{"activation": "squared_relu", "attn_scale": 0.0888, "bias": "none", "parallel_block": false, "extras": ["capped logits"], "init_std_o": 0.0, "lr_mult_qkv": 0.5, "grad_clip": 1.0, "batch_tokens": 131072, "seq_len": 512, "dataset": "wikipedia_en"}
MLP neurons of a small language model. Each row is named by its layer, matrix (up: input weights; down: output weights) and neuron, and shows model dimensions 256-447. Each number is 500 + 40 x the weight over its row's rms, rounded and kept within 0 to 999. Numbers have three digits each.
After each neuron's rows, "fires after" lists the tokens most often just before its 100 highest values on Wikipedia text that the model never trained on. A number after a token or word is its count.

L4.up222:565463510454485500575504550539443564488439438443514446489491510514570463525478503486486451466505516525494489472552538496550542499569492508496441515480514535582539542497518538473445451558499525513513449495464517487509456471448546537506590490531421458567544434484514464458471509566493513419433493476468471516512452542565497475529565501482496522575446473471446452449471503550529537517418456504509549481551523516564520545470511473509470526455478549603506463514524428465535429429529478480465497503566577476537489513509503485501486547496504549453460546488557469523526540577546488591
L4.down222:544420456460510545485470540498525528442519539492536489560464483532466447470483451489493456505554545463531486527547526412472581485582520547529558581511558502473488548490489583478415531396482496516460490566498570509529554482457499568479454499488444506449506461433452453487511506476558546482569447577569468474464589468534527445531529534494432557608457508502509442518459523477512464509524447472436503523475548446470569510575514459542508460502472403500518583431446498537468549490548556474473517457555460444451442520480501487519503502458511476504511534500492487506476492504550496482
fires after: "," 69, " (" 9

L6.up1907:535448405531457490471477531422495526561446450519443509520582454583450510493482487495558539468555455469468517513521499471462619510438512470455489630538464445421449383470541391479516446527545599445511561513481496539456514505527487448495450469472529479401500493438503436510414444456500536501576515600498496510551499540531565513514474502492598548521531533445492508524535511463475508494484466512559502497559502492492503521513425465531462467490482514555404503479548505538491510447511496524530512517527415465537530495475512450484460560440494499535515503473478459476524473510598557517
L6.down1907:633459504554455497546454501530531508532486435488517574562468416549514542355503468473543534474517521598498471444524570416502488507470500456478464567490481544425442446489534488450440429545459474471498510563484492505463531459531475505495575564523491508480512532493460464542509524470489435444466460567509510544453471491546513465447531491512492482515534472517505489477512545451436455543495527514581475509513525514533523483588518456427488412511468453554520582531439549425520437414448581494572595544514585483489471499514478448499497583443524500474534500548534549543414517532459415491
fires after: "|" 23, "\n" 22, " income" 5

L6.up253:524471507509545523442488496483458561539460483568482473466492587418508464604527496590492534530432476491549442529528496464481479492529504458518553453444490425496529468512498431556434536501473516457529541447406510456502523506425519524544444515443419467516453509459506487517456545501551525495473521523463447562527472513430551469533500545490595587493621566464489538599444493459497518530452447482418476488477525463509465498518544595517513478539583423519513512477516536537407479437533502522512489495510504515545546508519514494546472462493540488435575518553441531521489533477462556550
L6.down253:505496505515543476597483504439465504526551530559540489564527589543536586527543532513507510486530519490477590502488503426468508473488470518386508439518472484430539511491494432531499517498484536498472451515511439445499440524466507489563490541481458526565536504459455467511477509508515535508572521548542474448553405517445546503518453553503462554446508538496487605425447490493480532521477421443491515542550474527500497537603497544473498503500539517491488534508555471507516492491530468499458477452509501546509497478467531478499445501471479529499504560534510413523520529482477481497
fires after: "18" 15, " New" 12, "17" 11, " 16" 8, " the" 7, " 17" 6

L4.up85:512547496476466557495532524491482570469440408475497479530423493437466486438460471538540470530474496495512504486498468493495490455499445466531444489513505473481513492521491399482510477504528486515574536437455471542460481527543521474493463482521477487501496491511533498486552425580468496409471506547438471471445501481492494468412500471570505442448468415541528481528507552543466504469475519519675460472508512579514587471493533475536519515516550481520468442491501487430543499529457483525509491455516573492552519518507505526467503476582465495466457489459568509513493504577543519539
L4.down85:475495539490540508494494469456459495534583432463458525499517484534479511466369407505474489562554491460391538483593512464436533520465497477501494506506549454464470510512481505543510510537528416485433497564516507500484509482484493550538484493469478512567497517547542504518504554501507528537517423520501463497501500498590465468441514486506448485466607540570519510519453458416525509491560497520438434505474488541531512506496486468542444511449488556500572487483547516528493471487483418515522481469609503465476446515500438460536443491497523473527488514560389568532516494419502484494
fires after: "\n" 59, "-" 5, "==" 4, " (" 4

L6.up300:533576546480473445445471471490446509504513502487545497476509504462491534507468517505472426621567555507454474463481358500529495559537480575521459512535467562529538481537520480502499446502405486437560465433507527467492487566515432484466465484478488533567504454510505498552527539557468494442483576474505541475551466510509484522470549422597555531487554518541515502524502511535497514449498587453521475501510561506459548493474458525500494504438523467519527430439516534522522509529499377472534483468504507504504470468479497498461495612517508539543550498491561555491527483490498528496
L6.down300:506546541531458509425481486528504512493555473487571524495496525516508455545493463514521499461562571490466459577490515478509516487481513567433428517493507464465542527502528553611497465429532536488503526489451450438530486518497437615483468481498543559516493552509517515536440497452511420532505496500461433434550521524505497416513565496545462452550485488463452473451489500466479421429515571517495470447513470522509492528509508481569577486473480462449506573459518543469488475456460405516477422495529581498510504451471507457470521544481544498466506506519547511469508525541466487474
fires after: "." 41, "-" 22, " |" 10

L4.up803:509501544478474465492506485412525478446482490480521564505489513530557443549589513539481489448504507412536428513453498522496569560498480485541504473549504523528520483515554450523590523452514496506541480519535500467445511484533567401484495455484495502474453511532508536491545534517502519517476494446484541477527434561526509476535463503434482497485491558425475512494518499466466484460483429495493510503479531504477442503543528539433506505593508501459475482499512464528509521463467492519535482533528520519524479495543561509529460442571489600529454523522422514459560503552464592543
L4.down803:495534422485519524545423490467564567441510521499478443442521580477479478547511476469521456462534442471500446572487493470439453476441484563551493525525476484533445511552500484516411476508603458479481468471528521540483390466488453549556573506455474513501515488484490497524520477486388524512563490500490484557493512467423527457473542500507497505474491471507542572442517474478454505537500505489487543529482517514536541533525577438503583457481492510486518551472512532564497506538522599605491505512559533530454461438471505483425537538453515552537536562504568527521463497447516528518
fires after: " in" 20, "th" 10, " 16" 10, " of" 9, " 17" 5

L4.up206:481508568473532506465464492506508507445524448562563444511527440481539549484532504478530511565496516588463477533418606522519433575519510427476454525506535501530473517489513509502462498524490548463460595590532516457578476584483541404551512483504524499459496495478462497410480488537484535469454524413519452499530542567468484519533519469542527488501515478446559554499505540513548538486434514418494485503414500519457504523450451520523500500539497486493587601485519469461511568530451514571514527520457568576518563514568496509512465496487535525546495487521535537496468518505440447540
L4.down206:591557594429437479507500485569518496438490540496491459520530466541460465492492461468496450511423462493490514424414545460537451497445536446479511562485421489538424452501561520567573477556471433534520463507533600476486453461515434476565506483496453525507481491485522502455452513576481557468463530471538535557441578487460494528491520498481540465472540477520441378491511508493541489515492470536449464555543472483557466528443485538517494465516458441542487468509536505525542592410513532531481511483486473521439569482506497524488515588480505519514610481530457531466480505512510498491
fires after: "," 27, " and" 9, " et" 6, " un" 5, " has" 5

L4.up1842:553492505478522455498503580479464460477430459574470473428532539560510503503513533512479468482496471502513553410518436442539450463516515422439487526491463468494454438446496475454497488446459529446544578474417527553484495464533510468533484415470577451511506533497556521466456554519451501531467501522492509521480524497436472452492490513450514433428551514531519469590527514540519533441523484468435510492429603472517512507597547498473521431493538474523459480537486502454465457529412523600505555581479498455570562490495552580447539510479502434562458489494508526497455546480495562427
L4.down1842:510480533494465536417450460478495463501445525584521451470529501513492503558504553515529580524449506526462483484470463458500525459466438540455541507498420449533531500551543408510529450525467520520495510454479515559491485444467483456475543519449433487529473501445477436490508493554542553494486497445600520527387444508550456468515483492511571514516483485473474435423514611565428476475502463484534447567500494486449521466480548462427507505444532531511439460462527491477537481456454510519525545574509547464550505511571521489508467489485510527504433502481470554530565495509455424519
fires after: "\n" 61, "." 17, " |" 6

L6.up1764:512522520447529536528495521508529518442502496482552473472461532510526470562493501512462475468556509475583542461530507517512553487518536465493430553510531559483558555414481447480518412475535522536457422479474576447535543511541567531444486512516400424533503478411507415584557471565503457488521458451563530483518463474463530513466587477535429462504544471448468533465480531514484584472425569486531538529531607487505585515494488499524487470490418553539520448495564439482531471502461562561575506519458567449501477452612495505447503538597457512510472509523475529543517470527478502530
L6.down1764:523482578508612465487481511562471479544539531467528460511441470513533511495519519475498540486540454532477452413437538458476534518536534459413560513486514541487524476499496506571560497414542493591549473426483452497538488442569547512499476542590405460510553485528565559453564436420422496516514468514486490559448541514512502517423498561481486503500518551478589566519499496488612515538520553455549523495459550581499473530516495542531514498523485487496484499504488490554504499513498493557508564558491460590476443495524539509465518499467516433521505563503548510546550484475472477465
fires after: "," 20, "." 20, " in" 9, " the" 6, " In" 5, " of" 5

L4.up1609:462354423526429485556526452535543464530552432525527498433495498515457449549562463469441510471489524477451501502578523541437478548516532482511453506501507533505513455473492474484496541467491475517441528409485463558533468503529584443521425492477483541563492518510552426485486551533530478513505493544481493478436468537433519541435511528431582582571507442511463476608476513473501530510457493501564485524511507551498493469563482488454533419504455489500504490527533511465468461463538504498454495488533502553496502437618561478501505570515425502507464485433479501451544474512522552492
L4.down1609:435436481514472451577534444496495489566532434529494596512541543536625553436570544462516505461523546523602474490531580499514532472468580564477510547545513508484545550459471506498461467537487535456529401511431506507450498504519539586498437562558462512522529496546544460463503507507562460506592480487484484526504448585483585533448533457535530526552446494469549458576549490509507527425500535484528484505485482510479503577460495489414461466566483471447501479531542496574495467501519486525502578542535424548427471453532459431453470516478434456471481467419446482518463475606459488452
fires after: "-" 35, "|" 35, " No" 5

L4.up224:587511561524484440477568497446481470430489487440510474488449458540543486414476432475482471451485516517521462500502481525467555489539553549528491507471566534520452540503587511538516497507575549466521497531506568498491484529516499428480580511476483441465542507455439540472476486491472482537500484512504482464510374533494493454460540524527455505521584514493470508470510504540530511519513416448495513516574543461514513490489482510447473484450495453494475486546566516546504578462552530522503484480594509497500507516472477566493545534572528483530464597523524463419523484504491554538
L4.down224:520528569494502493478457535566525545551519590488453561463522463499486479457469510436532502583476484494507540514541427479528452486495472449447561542484486475494509453490483521435471447507491470484485545487519564540583500536462587525406441504516523542437460540509487513472486434506555502488472533539514597533515482525617451525561519526556453444512472484411443506562476427504574505482520491523526536521473494521533485489504580515483520509483522604462494450576485516524490494534571475530539492497456515536537500527417557430461470513431436504476441482478497464474480432568461491432
fires after: " in" 35, " of" 8, " September" 5, " November" 5, " February" 4, " March" 4

L6.up299:540485539473445511503483526515511499405536529544461437532523516465486585473482458564502532525491494484529534442491448501486479482500489516542499481510409536520509507514491490516457548508424503513555501448446505456456499576527546472511476464469483504457453383567553531474483494477509465502528472438492508406554431507583540488459541466565486517508510602444503461495521572551548486504486487549436538462575558483529466442490522441542454457587610461464509498462430524541513517512510476470536484565565534472498466520521458531480521502560439392479529511502446543440520473559484465490
L6.down299:523565545506532471581478438420553509499461527469512507461501460526472457458481515473539489505539483481512461522502532595483487508496477508522585521486422497469483490484468526531460451530493495512532460506511522547501483514454556537536531505487479550536518590462483481463517450431515459514485492439530470476526421483481537526443519550456409449498468534547436483457461477515492504415485530473534555457484481499530444479448566563553488516435546502434583599541491529510548544496515467496519565517478480559457468501476513550398477506439487417477468445511515451541422460505504481547
fires after: "\n" 70, "," 8, "-" 4

L4.up2005:552527514506599450524489464552473452565506476434492539530488507512451498462494503513416582500515509487452500561476480527531512504583556433458487494514477471515431508507407487502522468509475488459526514547560467489549451555521511488445524533492452463515435450490511432571502552568559495483456573523517518536564494536506476470526501487536527518472445531554532555471485517592522532547455536484552540465489496484514519571484500489529501537508483551471568466432502534475505583510455483534497507536535473460594558463512470468502456455535514453536545489541527552554489531475428501484
L4.down2005:555495567526464580493451432589549498574561525467478442430437411444437458488471558499487550471516468455545578525449496563472491459505557501513456487458551447455449483479412594545506456493547496542510490562488482512523448484513510458484453538511485548410531446475529483514541511487569550515455507527506516590468506470483492466567547518478499553525501494571449523532496524498488445526501575494512488466544480472548460512456507586499580461510463496483521533509483497490494550500483471494463521587509554494461446458519529497450500477466508522532521523526472570489577463543432468515
fires after: "," 43, "." 29

L4.up651:487512508500530495539540475460554487482521523521452487521556568524524535509498486439545461509595493494559501412557546458492529477534487523554383549450463461533542491557590490462477387566590459491476519466464513469530410516463562516477532523460443505461450503558546515483497516521469492510495490526450459460507470523525501523581564489523474468514439434547498521472438525536506511472463549556535508508496540519540532561528477491441439536525458560566553424481543525539534499496493532476519502567487494515526443468514551466563461443451499573529457522514487490521452448537455521488
L4.down651:518492500513483577490533489518571496390511543455538575499465536549457486533496449444553487566518486517500495492484491450552498442418464459533486549431542551570554524503469459429494559478611499472463502479542477420529524565496449513546478496538485516459506514518526472470434500490472542459499471472516528527500496522458485462530542562496489464510594485491479492431493442618557410508493522506442523470521522551524522488506532596485425585489473566503465478474478482512454499479472508497511564468462499435448466589542520523475604523503514474485514498491493538518533499468496515505
fires after: "," 66, "." 7

L6.up101:510518420496500531567540554498522556448522454486528458483476522535451520494468483484521468516522522552517463506564538489537510486496537461429435502502454465497488519489553493534486551584499450453431450483490493520490436431504509548488522578465479517530503469534532503444475473567479505449521509447523425546522504482505453548467527442449487484509558508547498474449464540509574550431517460498474436508501534532537513501533539483514524555485541467478516468457483442500517485431528538610482448533541559532531539528506513441495503473447434495539449516559427440431564509550450546508
L6.down101:459446530451571543496490488486524409540514465515558501553527515451498474481505436525501498459543502497556509476492537488527501450555544479444423448434540470485468489425532482549458520470507461495478477556401525493533467449507498507482477501465487459517516524493468503522514537458525533508539504499421484432450511423464516567495463529446479463547497460566540429525515500409519397543509514455457480440460385490450472468503495456482486529428513455508550463534546512490424484456496572527445589428481441483531509487490454491541512504565419535605454544485484508454503462521525532484
fires after: "," 74, " such" 4